config.yaml
hidden_act: "tanh_gelu"
norm: "layernorm"
rope_theta: 10000.0
parallel_block: true
init_std_down: 0.0
optimizer: "ademamix"
learning_rate: 0.000185
lr_head: 0.0069
schedule: "wsd"
decay_shape: "linear"
max_seq_len: 1024
doc_mask: true
MLP neurons of a small language model. Each row is named by its layer, matrix (down: output weights) and neuron, and shows model dimensions 282-409. Each number is 500 + 25 x the weight over its row's rms, rounded and kept within 0 to 999. Numbers have three digits each.
A block is one neuron, or neurons of one layer that tend to fire together. After each block is what it responds to, as a language model described it from the Wikipedia text at the highest values.

L6.down247:481492529502550508555432476448458460529501491512519538508526481517518467483513491465555493495521494498595534517479493491508527525487461507502493488486529503486483497497505496495461462487524475501539528492500527514484450466494481512515538479505485503481532484506489475513467487493454533491569509467488492454544530548501505511505503481478503538470471536497490510517522505504523434528520
L6.down2133:510490517551513504500502485470502492516515540500453522489489526475516499507539487488494489521518533468446488504456502445488516475533481520507497500518503511478506491454526533505522480494540487519505489482501471524519513498479473489468510458466498527494493545557496481530464518494493505558543449509493491529496511485522475488464482508491513480506507443465515520508504534522539467522526
L6.down2276:478487457487533512494483467488506447490498509484524510481564525480533530506492496507522502495467517466541521542469476515502488508438488509456529487523501529492489480464504489489521495502490435495478454509444514474488484501505490487519495462472460510528513471522503491559493505479497492514507524496501501504527504530466483478547457513517492511500511472489495513504490480488470450491511
L6.down2805:508513513476512527525514494530510524469481472490475509493475515498473525494528463521468496492502496509482496559492498547452523437459494517500517511498540517514457479487541484533464524494515479456471503453513526492518486507525514493512471515484515473464479494514455510483539537495500464480517533472517456494498502463551558529507475459500522515497525500476504476488505455511516545484513
Subject pronouns and the slot right before a main verb, especially he or I after said or that in reported speech, as in "stated he understood".

L5.down690:472529521542555489485543458504497455484524546509487509516534504500543454532506494487500451490503510527499531515477489527518482555519519528529511434496523497530496479518523499516508478482484465496461489533498490487483500443538459516466516513512501487529517486555477565511521497500498512467505507506502489510471484487509456493543500539507491511512490519468459466495497514488510532525530
L5.down866:503496475502506510472524492554493473473519485481469473517476529531505485510491518475474494511513481495509493554481501537461481504498491504494540509492479470494560483485491549429474507510460575450500496492479495518472541486501495479535471492508476520500517502485510496460532474521557490523439510513485483453505476477503532468500512498442512467485536461509500479522507519520517497502486
L5.down2109:512469504487476491484544514501480472505526518489497487507495501505488493505492473491505466508498499489511500449477527475538482530483514451468494510515511501464511439535450490469479474490511520477557499483474491470484482485501445512513500527503525559478552481509523487489489481485570489513485529509513487490506523496484515495507518497484527502509484513527488466507443482488487513472483
L5.down2582:531510502491518517478445504539505479509439487477486497509482527509510485482476493528493507541495493506519519501489537496478538502479503492446507484503506494530454501499482496505436463500486465545497458476499464464489504495516502504475522475507507513488497519500565493475521453511534501505442470537483419531471497488509449506539448504524505522508503519559484473465503519499496469496496
Sentence-initial linking adverbs right after a full stop, such as However, Furthermore, Nevertheless, Therefore; also closing pieces of fixed phrases like "as well", "in spite of", "see also".

L5.down1216:493507480480537544557492469492502467545521504525442492511512490454523515521469448516525490490531503467500537495497500491497496465489481514511511517493514531475467475487501496537488500535536490500509547502506530470481480493490488486471529518539469484500496520531495476472451516492492481477536507465487503476517537466457507507533532493471453492493513488470454503542481520489516496572472
L5.down1763:503494479458516478493491504491504501526502482498510473450527531501524518550463447502463495508506518475513525482519565500506463526494509484476540534513488507505505518496463482480555503533494557466497515497439495476498525473508469525516475476513507525496549496502525497524495488505490540490465537518478550483529524516510486496525526440458486493553487517479513513551489481470500514511516
L5.down2275:504476460477469474513512495499479475517495479472527512507481516496497501504531502516469515535471534473502543507506517510469472475450490520514487483533544520489512462477516547485535505518480474507483515495491501483521533488482497501492551454496504499516531520520449460474494499488484469458543508517533496532498517514460478481521472494457478518517477449480538519480479487492501479532491
L5.down2453:523477447465505466486489501540485501511496494535501493514515533483533523541476507514471441502492532481487513434493494485460508528506476550453467503477491467526489505450508486528496516519510496535480501525497481526528481522509534551488463485512449472492492508512518483523500491460520489483475502531496507487507533491536551528497508485493499498503517441525569490489462534481515465494503
Final word-piece of a proper name, usually a surname, already mentioned earlier and now reopening a sentence as subject, such as Stark-er, Kern-an, Sh-ue.

L6.down556:461511443496516505506516457430487502498502494493499527488508463498486518512494498478544512511536503494555490485525473515467516475480495501491477475527505476459501518501485467559521479520492512521506546456496490499460489509462477518480535473504486511507525499497526514461500491498513480540524546486476527493478478459502550509531473489450530503502541497509516505550498528484496477504494
L6.down1036:481533525499570486522464500479488500497489517477496485491479500475480526525477526467487530506480499503514456536515467512533496485511506479520514476530482502494525458505483494504474490469521513501520484445508502482505504508484519562499494500500477506477547502463510511542539439493517516489493490505553454535493488485443511523475528490485508522507479496488536518492506478518465511476503
L6.down1152:489485532525505457463492497480494509511536505463480515451469518481467489517526518457504495507523491471502451512486506515505508475517495535507508518494519526502560493516508524510531505492486499481490423480511484552489543492514544539474470489483517435504488530517496486533469528462467490522492514467497523527500475497480556534498506496522468477515498485534515520507497519503467468445460
L6.down1773:520515495533503501509516449545505529513480515520514554504504523467466513531486505464477525504482515529504492478537501488482541460513490545516474498538497510455512496471490545510501537486509528513518520492467521461511500483434488508452501530495484512487501480501480464472513489486505496510486498496524512515500498511495539501530502493467514559486517472437513456525493549485485478515471
Mostly "as" between an actor's name and the role in cast lists (Harry Fowler as…), also table-cell pipes after names, and verbs/prepositions right after a subject.

L4.down2262:512503505455525492489452485422493516520518506495488489537516505530547481499479504509507503475494474466512508535508487456444539478531478524472477454523498543480449494482497456494467511505495511520517524501516505455509497493401473483488517510462481470489498461479476489485436518488502486455516465523481526513503481537514500483495482513479480499513490515518477553488534519488528519522510
Fires on the word right after an auxiliary or copula like was, is, were, can, such as then, always, only, not, be.

L6.down356:508479486492452531492466518473495504494458491486493476528520486497471500497564508518483468527463525510467464495474470506491495531526513458491451501494493465511490483484517542464495480548555491484516511482553513506503471525470470527508496470481513478511512452507510499489522496534513533431472482519481517461540517509522469439557451496513489523514506540481470487487511512501478513538499
L6.down817:479480524470495482514548505520464527505521533502476517497477500503474504502467496483515489499517490558463462513503471537469513512510548500555512515518525450467509472469505511493501476495520524537483475539525506521500512521473509512526492557513485507525529473469501523461434506446545511490485504502490527486542469473489505509504529533508460497511500499513491504559559511545507525528484
L6.down908:491517515533469504493462498483484480498481460499532509480512518488516478473516450551519520506538489486510493533521515540499493481474482530509479508507491512499447466475506490486474515507499464501488474483498515482522514499461494486480496523514499449503484520502506478531456507526523515530504527457504493502516456499528509488487503528469509460496511528507492481516532539492525510444513
L6.down2160:503535487493499505509510538541527521524534509491471473495525503474500511499492509511483473503506503492474512514521471543438460533469522469538514506494513465442486452525502517460518473504514518482468502520520573491510477530454462448483480490506430495475488489522502467540513490515455510481495474522506488511511477548500485485525481520503483512522503530515453495553492473467491515509538
Forms of be (was, is, were, being, be) right after a subject, often after "and", "it", or "who", as in "it was surrounded", "and were selling".

L6.down84:500493502447470489502480490453479488490490495485490474489515529496477529497542496509518471503481477539504513537488514513474492471509474501455529537517492525481479511551496483496545487486507472474493512524503473523501490519534474532488457529530504505453486508494502514468502466497455510468528504506487495511481483537507486512518537497444485473512470522521501481524540446489508496525494
L6.down176:539531539502480509484477481494499508507506521473519506490487506480481484448482486468494503491481495475509470519457552481472524503501487503480500441531509495504475502493502484504505511512465490459459479469519481512497504544497530512507503528503487429482484501520485492461522521464524438530461485478495462526467490501525486516531468511490465490544529480491519493461505498481540495484537
L6.down197:463451483552527504504485507490517504502505492490491517445516507540508466538513475494491500502532531523475457497533512519520525522530512480450491544523528507484516479472526495504468508448508491519508487502463521476545502512476532491435521538518474473469532501507481493510482477492497498495509492504476482504521510478496474511484510441478491472512517519528494516511506503513501514510501
L6.down2280:480543517530500512507449501522493539462523575475508495479496497529493496481483514473514482497466526479541492485461511471511460527549475478459481507487475536512486435496504519507541521504530508485503434518467467443521523475498527535481549502531507507498502482483475468465499539515534466489503495512483504490504458490463517496551469474475501502494502492514497501549452499485497505546453
Subword fragments inside or opening unfamiliar names, such as foreign surnames, species, places and teams: N-ester-enko, Gn-atus-uchus, Tor-gh-ut.

L4.down1403:515516516533497477520519494480510493506498529509483459501486505495532495485475561447453525488482480510504466507467543547521500485451466517437485482469486472493499502463515477461500488560528513493460486488481502507483530543478509497481453480467506553522490536517538523459489501567519490533479521530539476496527491473490513471495480486525499500462539497558513466497486545484472414541496
Commas closing an introductory phrase (Generally, As of 2016, On September 15), plus "that"/"which"/"of" that introduce a clause before its subject.

L4.down1412:510525520472491504483522468549521537500501508523507571484436519483546539489515470498493499504500515491463495473515513499488503525467483533485505493525509476497493472498507489493469487505515515494525454460474473467510459530530480546518496521524483494515511503461476495544529514458505474512502526474495531455497511520506522494539498485501494443510499480487515507490424465518513467496489
Fires on the token just before or inside a person's name, such as the table pipe after a country code in squad lists (SVK |), Emil-ie, by, Reverend.

L6.down139:509491475477518453562483532519467478514493472491475452476529505512493514518530452539510476478472523468448474491502488497516513506485508516513494496529495537493505508543469486494458480470504505522513517495483469467475494483495461548462509493475526504536495522486493472546459524516511486473524476528525530513519475477456466520445492445526499520508509505481465531492522472508505500509450
L6.down588:500491499509493492534495522483498501479503545477465468468545501485509459519515553521506490509500477497522526460509519483485499465495535484535518483531501488492518476532526508443500482494480499536474518479481475530478540518530455524482480535531497503522508535495483484541523527473406518515537502481521491577504488471489451519474518506511459504475505497538519489479504495551526493486510
L6.down1136:496441444498473536506549493462510503501511511494535468485496522466512503504483504537510492484529532547507487485544519453499531458474527488532476473501485474489485489521445518487492522481470526515529493496488495496513516491509476463485508461510534486504503495520483458497482536514456500502487488507513424499493499511522485483469467525541481502498526500511506446478510509545548511495494
L6.down2636:511499528498491496496522488501513474527536456521491467498502481503486501514492491506534470501490519520499480516484497537485546481480510508517517544506488559515458492508493510499504491478553494506524467467482521495523490516480476471486481539490523539506488504474498436478485544485513489514499482479526496533478480485524505530498514497514476490481538523492417474495489502487498472485475
Fires on the period or bracket that closes a paragraph before a blank line, like "families." or "(Hammer).", and on the pipe opening a new table row.

L6.down35:538487505476492512539524536491547520546491521502518492527521530478483516483508513479506520478477466513455472518506513530468552512460537538508466521506485466527507451499469514461485514489473545518541503507482457488474537500520530508475440473532529518482527496512476544484510496476508505466494490508498499553533503459538480512483489539510505466503495441516538483508468536423498512498483
L6.down269:463485501492488483468473486544503513463509496480525523521527528503499449486503520503501492506459526472534494476524522511495502470493500487531516464496509500501516490449474530481479486504500477473527494476503527488451530475534508507516483479527550492504556505536496534517496481461518472518515516481528516493474515474502484522459517509459470482501505505537517489457503494479489488424483
L6.down1487:514466515517496460491501503514471467499506472502480504480513484439490528557535517485511477542464508515483495492513484553509489504456484505534470504479471472478548499469458546484508486509501552456489478469494472502439512504524493550517502460499516511513503531515506502556493499510457509544506497447497490475529483503482535497469512559506546462514510504507518495490517488478506532477525
L6.down2017:514463465470514526525508526492492491491524513537507505515453537497552477494531488501515479484529523500526494507530511501457483463484505513543497459548493522496466479493465521494522519509520461535502526462485498507490518482500504481495484436503496513478518530479514512490450510506497535502507497486494533505442516482477505502465447485478540469430471512488500543491482506495458492471478
Commas, line breaks, and similar delimiters between items deep in long lists of names, countries, or titles, e.g. "Italy 3.0%," or "boxcars, autoracks,".

L5.down544:458461493535502485504524498495501523510536495576510452502510512500500530489500492518477470528513475520488539529488475507482497499468533531507469476509459550483505488510569506472515464510515516506504498468467496502498519556433476485521505510509517506488494514467524481500492559480538511479518478491503498514530481551491481514482503529505483485473494524510493511475548520480486474486429
L5.down1029:509501477521527480500480533466512497541490461509486506493472482498551463483492488529471498511480484489515498515543500481474529434515512455522515498481489498492476450537527499476531484531441501479524513514481510483493476490415534501545569521440530466455481530446467485502496509497517490506551495475490476480515448544471508497478492524453497532500479542474460533496534476499487484516503
L5.down1465:496534523473536511454501512496475509543447507500534489468506470522493479505458470516476479519509507504480478516506508521495529514469507501525550490513472533493530472500475511427510499513483508471545546461498527503496502464519534522501518475508506502476502543552482471521505501459526481509535489498496466536491486518482467506518543526471484487508478530510475533506521507448485488504475
L5.down2649:484474499496513492499515512524438480546497519495499476515513491489539509493475497517538489501488492526495507490492460494472515480507509507515491503482474516483481501443497524496477523512481520486495487505504496522465498518498495496540522495424505523510488536444538482469513506489442542536496536511500489507511459521483472507491500546524490505498476476484483497521528499473501489506506
Forms of "be" and "as" right after a subject or "to", just before a description, e.g. "the models are", "described it as", "to be".

L4.down2789:498480469489481519497506486502445471503512528492506523480494475521458507498485526474488490525491494514514503479459530480434493505440551488499483524519499479476546483468468503457502485526492532498483505481457539503478493510454517511513519474515525527507479516502508496463495476480541519485522534506511442495500454511498526454568494488499530474448477526501465519467486487511481526488515
Verbs, verb endings and prepositions that finish a predicate and await an object, such as by after passives, "similar to", "informed", "led".

L5.down443:517550478488466498524531515482536493480486518498467484484501527480487492493487494487502483510506496454504430491536537511482507496499504477504501519517453470571496510470484499503470514511515535484502478486521536516511543438541523456532452523502530533539523499480512539508506536482537469502478532523489515503478466485506537480505513502522453468499522477483473488528521554503488526459505
L5.down1230:524479509499475532540517503466531505527525542512536519517521503553526496501526472475530542542489523495489536509512506473474473453526544483485509484466486492499493490503474513524513536480479535491490507504511539509529502499475475482508500476469434484478496526477504514510552491515482504473483505485484537439517503493521445511524481482473502523501462529477496478472492467479492467472488
L5.down1706:518503471540477487494531503493535495543509472499489485459531501486524515485494535491527545496459487499517454486521507529518508503533525479466521490511494481504529460510524525510503502471496521512457474476484556464513502438495493469495506464476517504499505502491516538479502504505506463463492481522476539479495446503516511503490459482500445517504521520481479535475466544433521493505485
L5.down1972:508511512519470502487528523493529496524497485503487505461536531488498508494527495497474516492497495506490469471521494553478549455475486487527492510456459505508482485450509490490500480483481533481481501499477557499499464472484494449517464487508509486505505486522481504502523542488507451575499505527533506455502483501483510481483514479504473489508549493476475468503522561503482491501478
Main action verbs or their final word pieces in a clause, often right after "to", a subject or an adverb, e.g. erase, block, asked, plays.

L5.down638:497463482494515500483448504477490452509536497446498461515533529476503509555516484546511428518458495507499500499506439471484477478482525490508480505528511504504506454517504515474530515510517512467492436515474501510465516530518476488486493478539473523499516512501478509510525461526517538492491469515518531512500529466497484498514496473498489513544514495512453479520503520477435537491505
L5.down1658:511501485440493456498469522479503487518505527506490481521506503490501498534489523513478442477471475505564502505522457465440492476494530498489471510478525454498489465521476510488506512496481475530497399542478502502492526548506467490424499493520479472460519496541500463502498480519505543534514507493547517517444551453514473490496494448493491526530518490469488467493476529507477505516489
L5.down1827:491468484499456520493502522493459513482523476506505467511498463486485523490514484512505480516482506529495511501522466507494484453501468481544478534521465494487474485525508513482545485501480487480491492501493506512499453495478490468459552479511521468485492517457466469487492505503490497455494504536535530468456511505479532527527499470483478520505529497526460490493491530516462551528481
L5.down2329:501501502452481481458490489476457517468523500472548545510500520508461500473514556528519466510463510537515461520514480473473472440485479504504477507486504485497501510543497527486545479480496440503493450523510476508534524528509535484476517476514492493508500509492487475513489471531517507472518498529498485544443491468476500482526452469463523494542511486489475502482503498498457506484485
Word-piece tokens at the start or middle of rare proper names, mostly repeats of names already seen, such as K-ous-emaker, Hec-atom-nus, Hass-el-hoff.

L5.down1281:492475495463481449529489460492471504521487504547489520503500470485464455488526480468498486512490464487499483505484479537520531478511515541483506505499499492492469473523473524484499526516518524514488512495513480474486510502540505460490501499495460524498509499468481498444566483513499452437518494480518483507466492487511513500462516535493524477512464505510547473489487493541445522485475
L5.down1955:508474463528476446553506505529451462525461489493490528491508511506491456490445534502516534512492524517502485493504484519500563472502476498511488512484517471505514510491468491496470496486489448527479551512510458514493529541471517502506477509494488479530490519518529508542457503503477493500491525498478493491534468476503486469531509482537503496485461487464427519508475487485483504527512
L5.down1974:474482500511461491533483535500469512470428527493502499526490518486496528512485516518472483525496479524494484495518482475515484512537539479470546533460501463478493491527522515540531437448517481524490524487498491535493505503470468514509463486473524497497500554494461482479525498508469528471503494501510513491493478511491438531508450518494538490487523524471479527521514530485497514485504
L5.down2107:502501513542496507459468488537531509479485541513513486524503478473459483471508460466552493544479522501519513515507503470491467513485496475453510462496480484489481467499479480518522511501489510524456481507542486540513452522477495482542467507481465491515514469523512492491536498461533522487504543518489542508499495505532465504496519500531472501532499491494489525506481460502498485473522
The first digit 1 of four-digit years and other multi-digit numbers, often after a space or parenthesis, as in (1992) and in 1985; weaker on country names in lists.

L5.down35:507490528484493527521502478531501479488530485533497457482537527510496543505513566568545487436502492517450482528508509563472469541476505497503507482490546490524490544571518497486456487491470497519490476494509455470484453485499448508497478496553521524481489464518491490511505520536509502451506504478494518502509500540486493480516511510481501477445499497500452470483509475462513505522475
L5.down559:473463508477486493498496503486520490520476523477503487498506494493519529538585527520515453481506499508470498474509534540462462507486555492524518475464535500472531510471491504513486521534486525535525515451500479505464480458526473512488497485525523533435530487491505495538528492524524457502523514508486510531522491477466517479476523502479542479464505525477471490477512498507469494508491
L5.down1614:563522446453475507489520537473519477493535528532483474509520540481473502497513522532528466465491536478456487506484544510483489475450520546493506507519554510462502501516552487468494467501508487535481462460467502444507478461538458542440471524499511526532523495488492476453484483447513500512479461475534514495489505533531506474481495484498533521511550481453467461486483455468482499539493
L5.down2555:456470487457478491512498542490505471501469493512525513480513518509467513548536503533534421475527513539462489514518507502464506511475518491522500439489545506476506469493502473480495520551479521537506439484538481552488478483498460521527484499540496522455508493502487471517519484511508501466507476479547498477513494485444489482489489505478542524544490511521485491460518466448490495504498
Pipe separators, row-ending pipes and digits inside markdown-style stat tables (sports scores, box scores, election results), plus some commas and possessives in prose.

L5.down105:493482543497556483513473503476524496514525492467495472503492480502522521486480475493516484516519530488476454486479429550506456508472518522487482499484462498490496487498525526481528482505495508507485499522490479508451529538480501502492496526510509491496483487521555544490491532503508521493512519522527478514492519504495523484502492515577541497482514532499449509500450495480506504499540
L5.down1109:506498512500508524492506478528533488530525485515481515476494495510547483518521499489508477491511512517485491514481479472461516500493497494527544505483528493510518515528492525455492486480520553467499490494465479492503557492490538496479547482463471488505475499527535493462480533500487526501486505480478528472451561506480532510507447500411551474511522545527517529506517461516552464508484
L5.down1800:480531481472501551487513538514529503507488531544492506503469498473457469518548491480490443493461504455499513504508489503515520533518524486523505509529540511500539487500505484504498531491478497525502513495462497540502480536542480516473498495539498547500519486510536530534500469445510540470485486523534479479533495478504447520503510490512531434524520536499479508518514538502504463500498
L5.down2149:472506471456493474515451458474549498501517488514530473488490514489557526469496520520474427524526527491461508488521473484482465481485520477531494510490506488527495500471533528493499524478502540512480497502451493525475503492453488504513473510515483554489502497528495507512511500483507473534531468460456494490490525484539504521520490466500517514507508510476511504510508508485524486458514
Tokens partway through names and credit lines in cast, filmography and artwork lists, e.g. 's in "Dan's longtime contact", the/a inside titles ("Portrait of a").

L4.down2454:477500457511488484514485453549445483460490512509474489520475512511537501511491502488462514518484463522452495484506481502487492516478489489474491502463550501518483440499517481491487453511536528471504543462517513521500492471506544442469539452461502487517482498469459484501519479486509562499468486478482498515482504559498545545481452511527498491455513510495524464457533497496498454522511
The first content word of a new sentence's subject, usually right after "The", as in The word, The release, the new; also table cells and pipes.

L5.down233:544511505512498472519516504498567525529464480462501470514498502501501438513485501470514507501534486475490469505537498520497446478475530482551515518542537531542521458526477570473456480495512505479496519509521522496502540472468486481464512492514492492483500528502552509464502519493497493481502468460509546465494534507502487496510481499504479511470481463520474498491514512533441495506505
L5.down2346:545467506479500482484482509471534486518499513457515517437501514500500459527485485481514478481507482491499459456533520487486493507495485519525554518531458531540561467476477546501537545510486488522544520451444540510478471478517469513517473486461498492489517519495483512489518532483478500515487526515536482483440541452493512520508527531489484506491501525512475467501492497466505511489456
L5.down2546:512470538494504447470481507473468517491473509509459483484524521464482519475460490488520538479495528482533470512496514530499486474462475506480496475508473495514491435513512497525504488441510505511523466454532491526480515524526494536500497536471485487476498515497569487493532501517472492538507495474483484524511534470512536509497514478495522456533492501453500468517503480526500490490484
L5.down2787:461488526500494512485517506512487495512465504507502533469494516508446545529572487492505487486548466477496520470486478526515542493495487489491499503508500462522466450520500534495520490469498520484496481497451526511486510465508520557507479524513490482462495520488466495528465552526501494500487477471495507483517485486511463512477487482482481488502474498484435481506515520525490506494494
Mostly blank space or pipe tokens starting a late numeric cell in Wikipedia football appearance tables (Cup and Other columns), plus a few score and result lines.

L4.down105:542498499505508532538506473504504488489544543510523493488491488506440510501490496451520515540469472505539530524448525476478506522487538543504490526472534458511516492471524455465528551483488500529508498483481518463516491489513501517498491434467487477516514516503517478482484498545532512483475436496504479510497523496519497501477500503541480527480521499514502512517483506479483439517521
The first word after a sentence's subject noun phrase, such as an adverb, relative pronoun or verb: also, who, named, had.

L6.down28:530501468525506489501498520474505495505518458484510495512468505491521515518524554481510529521474474537468516524509523501523514503533504508477454485450523550476503529490472525481472470577512540494507596545504476491462505490486498543493471500531501507511470517511489490546495492474483529491484440514483486498488531500475485510507487507504521572505486534449500502510523481490495520541531
L6.down1579:515500531493485533470440512494478470505457511458547515529468488494503482521480497519452469484469450489474518482497524463485483476519496536491515487533496573519450511485489502471480547513476538465489528516489475518470468504533515514486496515459508529491503476444429484466491468454545499501503453509489537488506505465501502515517504451472482506497477464497486447479507491535489466520466
L6.down2313:505496532463481513509501488500494481480449506491509494493493521527493494488503545497472499505488480525450520478499512477518511492509499473525481516496516479570463512513488453492502474495507521578496493466529490460480484471508540515530533498457506532502512551492517483464481502478500525457509489540500500501476466494496507509463485505473520510433482472528553502482506536470514475533484
L6.down2716:512487483473527503453473548464489496476529513490459469481501526550485479510507512499501508493483491487463501470533487484490490522544472501482478537509520525534537468456453488499503501473477514486477547518454510424475516470506496530510531520458527543539486531502499460509522539492467496501521469491483477475468531510486487490520463463471522504489484481483473487480517523488547495494495
Main verbs and linking words placed just before an object or complement noun phrase in running prose, e.g. has, receives, deposit, provide, mass of.

L4.down1459:512493491490527484511557471479482522595514480517513530492472525508509461464477470491485527503505482502500514540539482506510507465496471498507549509517521485522544472508468496470548473549516520520475475482480523529490490500476474516491497470500489494530508520545474514488551503527496462477522503478502523486469490527465516490519514473490459480466523455475473489488496479473503529461498
Commas, "and" or "or" right after a proper name in a list of names, such as bands, places, people or institutions (e.g. Senses Fail, Bell Gardens).

L4.down385:493501498575502486500542444491528498512526497545505502478504530528523494472510487509497503510506510532495490481509514505478516510475508525471467516487522503498442442480532467499526540470511530475463493488529511510500499513483505456524513481476470471515500489530490529504511473512491427504517495477498539492470469505477481497494456528500478515511546516511454518512491546493487521508434
Finite main verbs or auxiliaries directly after a subject noun or pronoun, usually in narrative clauses, such as entered, stopped, insists, can.

L6.down566:512557501492526473506530511448499481539501498511487518494502450489519559484499476536473514470509480483486474483483485516516496465485492480579503549482497516521492475487498515522455492505491502487491592461469499515497433484525491515500456516463515498497457547462474494517512539522445526508498475494507494516509515499445576532479534528495551464501497487507507500473505494519489548442533
L6.down576:501492520517487494496548513525466520497510505535488485542526496494463503502516531490478512513450507511507467513501504522468511525498468486491530533483480455504537500533471507467482474516514530509502475434479455491495492476516511490518482507493506477553560471466507503462481458513521496475457534530456459495493475484515574469510545530519475429511514461544534463531520519501487499469486
L6.down630:518494527545495469499563497524470509505533510542455494502458476514511511506521519494490535495545512546457491496493510533501516481474504487473496527482514509477496501507497546507510500526487500487528498403514487525510500487545499504519537459516508469473537482480509523531484458487512543474500498504496474490469474461522521466451503531493497469520474461547500521491554514486482485553523
L6.down2762:482498539521520490458523480513463492495487493517513508515492540501476503495490498523515485484460515502506496473470506462499489475497498468539501529477487511467518492489553490522514483547517416546502467453516519524516466472517465503440505505532500474489489524536491498496518484476476512521511507533499516499506446484514544528512523509482493483506565499478508539501487477516498508492490
Last token of a sentence-opening adverbial or reporting frame, just before the main clause or quote, e.g. final year digit in "By 1955", commas, "said", "On the other hand".

L4.down2467:491496466516517462513524464513517522474506475506503445462544500466487510520507491529540480490469503526456484483509516555513471514483498523500493509539498492481486475510547511503477497474542446548510474517485512492515496544511409476467487500461477536523494490511502500485488531493476548521529512538539539516512506478510455497514475496511430506496550510484441515536517515500496509489496
Fires on tokens that close a unit of text: sentence-final periods (often with a paragraph break), opening pipes of new table rows, and "==" heading markers.

L6.down36:483513466512488532520510499492464471513509528478494462515470451502502481509511537487501507505509485543486563515518508516491484495462549549507488516504542437482500448511536472481549492489497541461490503475479510484449497494511484516496492480569500460491505531507508497482504547487448500475510472514483505480507514525516450481493461477500496533519525530544475474516524508548436464509490
L6.down1523:485454506523520519518496532521485496508519486492444480479483478477471510505502480492504493507505540512501483500505458496505542520548525478440500531486517504489505493543535514499490491491504468483517469489488477510426533522527494515478502521476531493504500489486539489482447509521484540452518508483463507491492495516504481550486478497535500502471537557475484528486510508477508516527507
L6.down2074:483506492496467489515489514467459468515483475501487488492474475519488513494478496467526535486504518528513538536555506510493499482475503468457492513547475471474540464557502514544500476469504479483531445447489481499490509514519518526530557488511517507468509480526425468525526516523548527497537498496481484520490525474511491523468504493499488505454528495504516512541506554509491500535468
L6.down2266:522517500469537487471550510518492478542490504465493536477523445478479508505505509513510541474476522561468540485484505497480536462462455495499474500496509470521529519502541487539479533482521527499500526495512508523429495487523482550505506496526496512467533526498477519500481530500463459514479485481513506501540485460477502515490487537519537478489482499514494481493504440525481485476462
The last token of a first name, middle name or nickname just before the surname, mostly in lists and tables, e.g. Pavl-os, Nik-las, "Winky".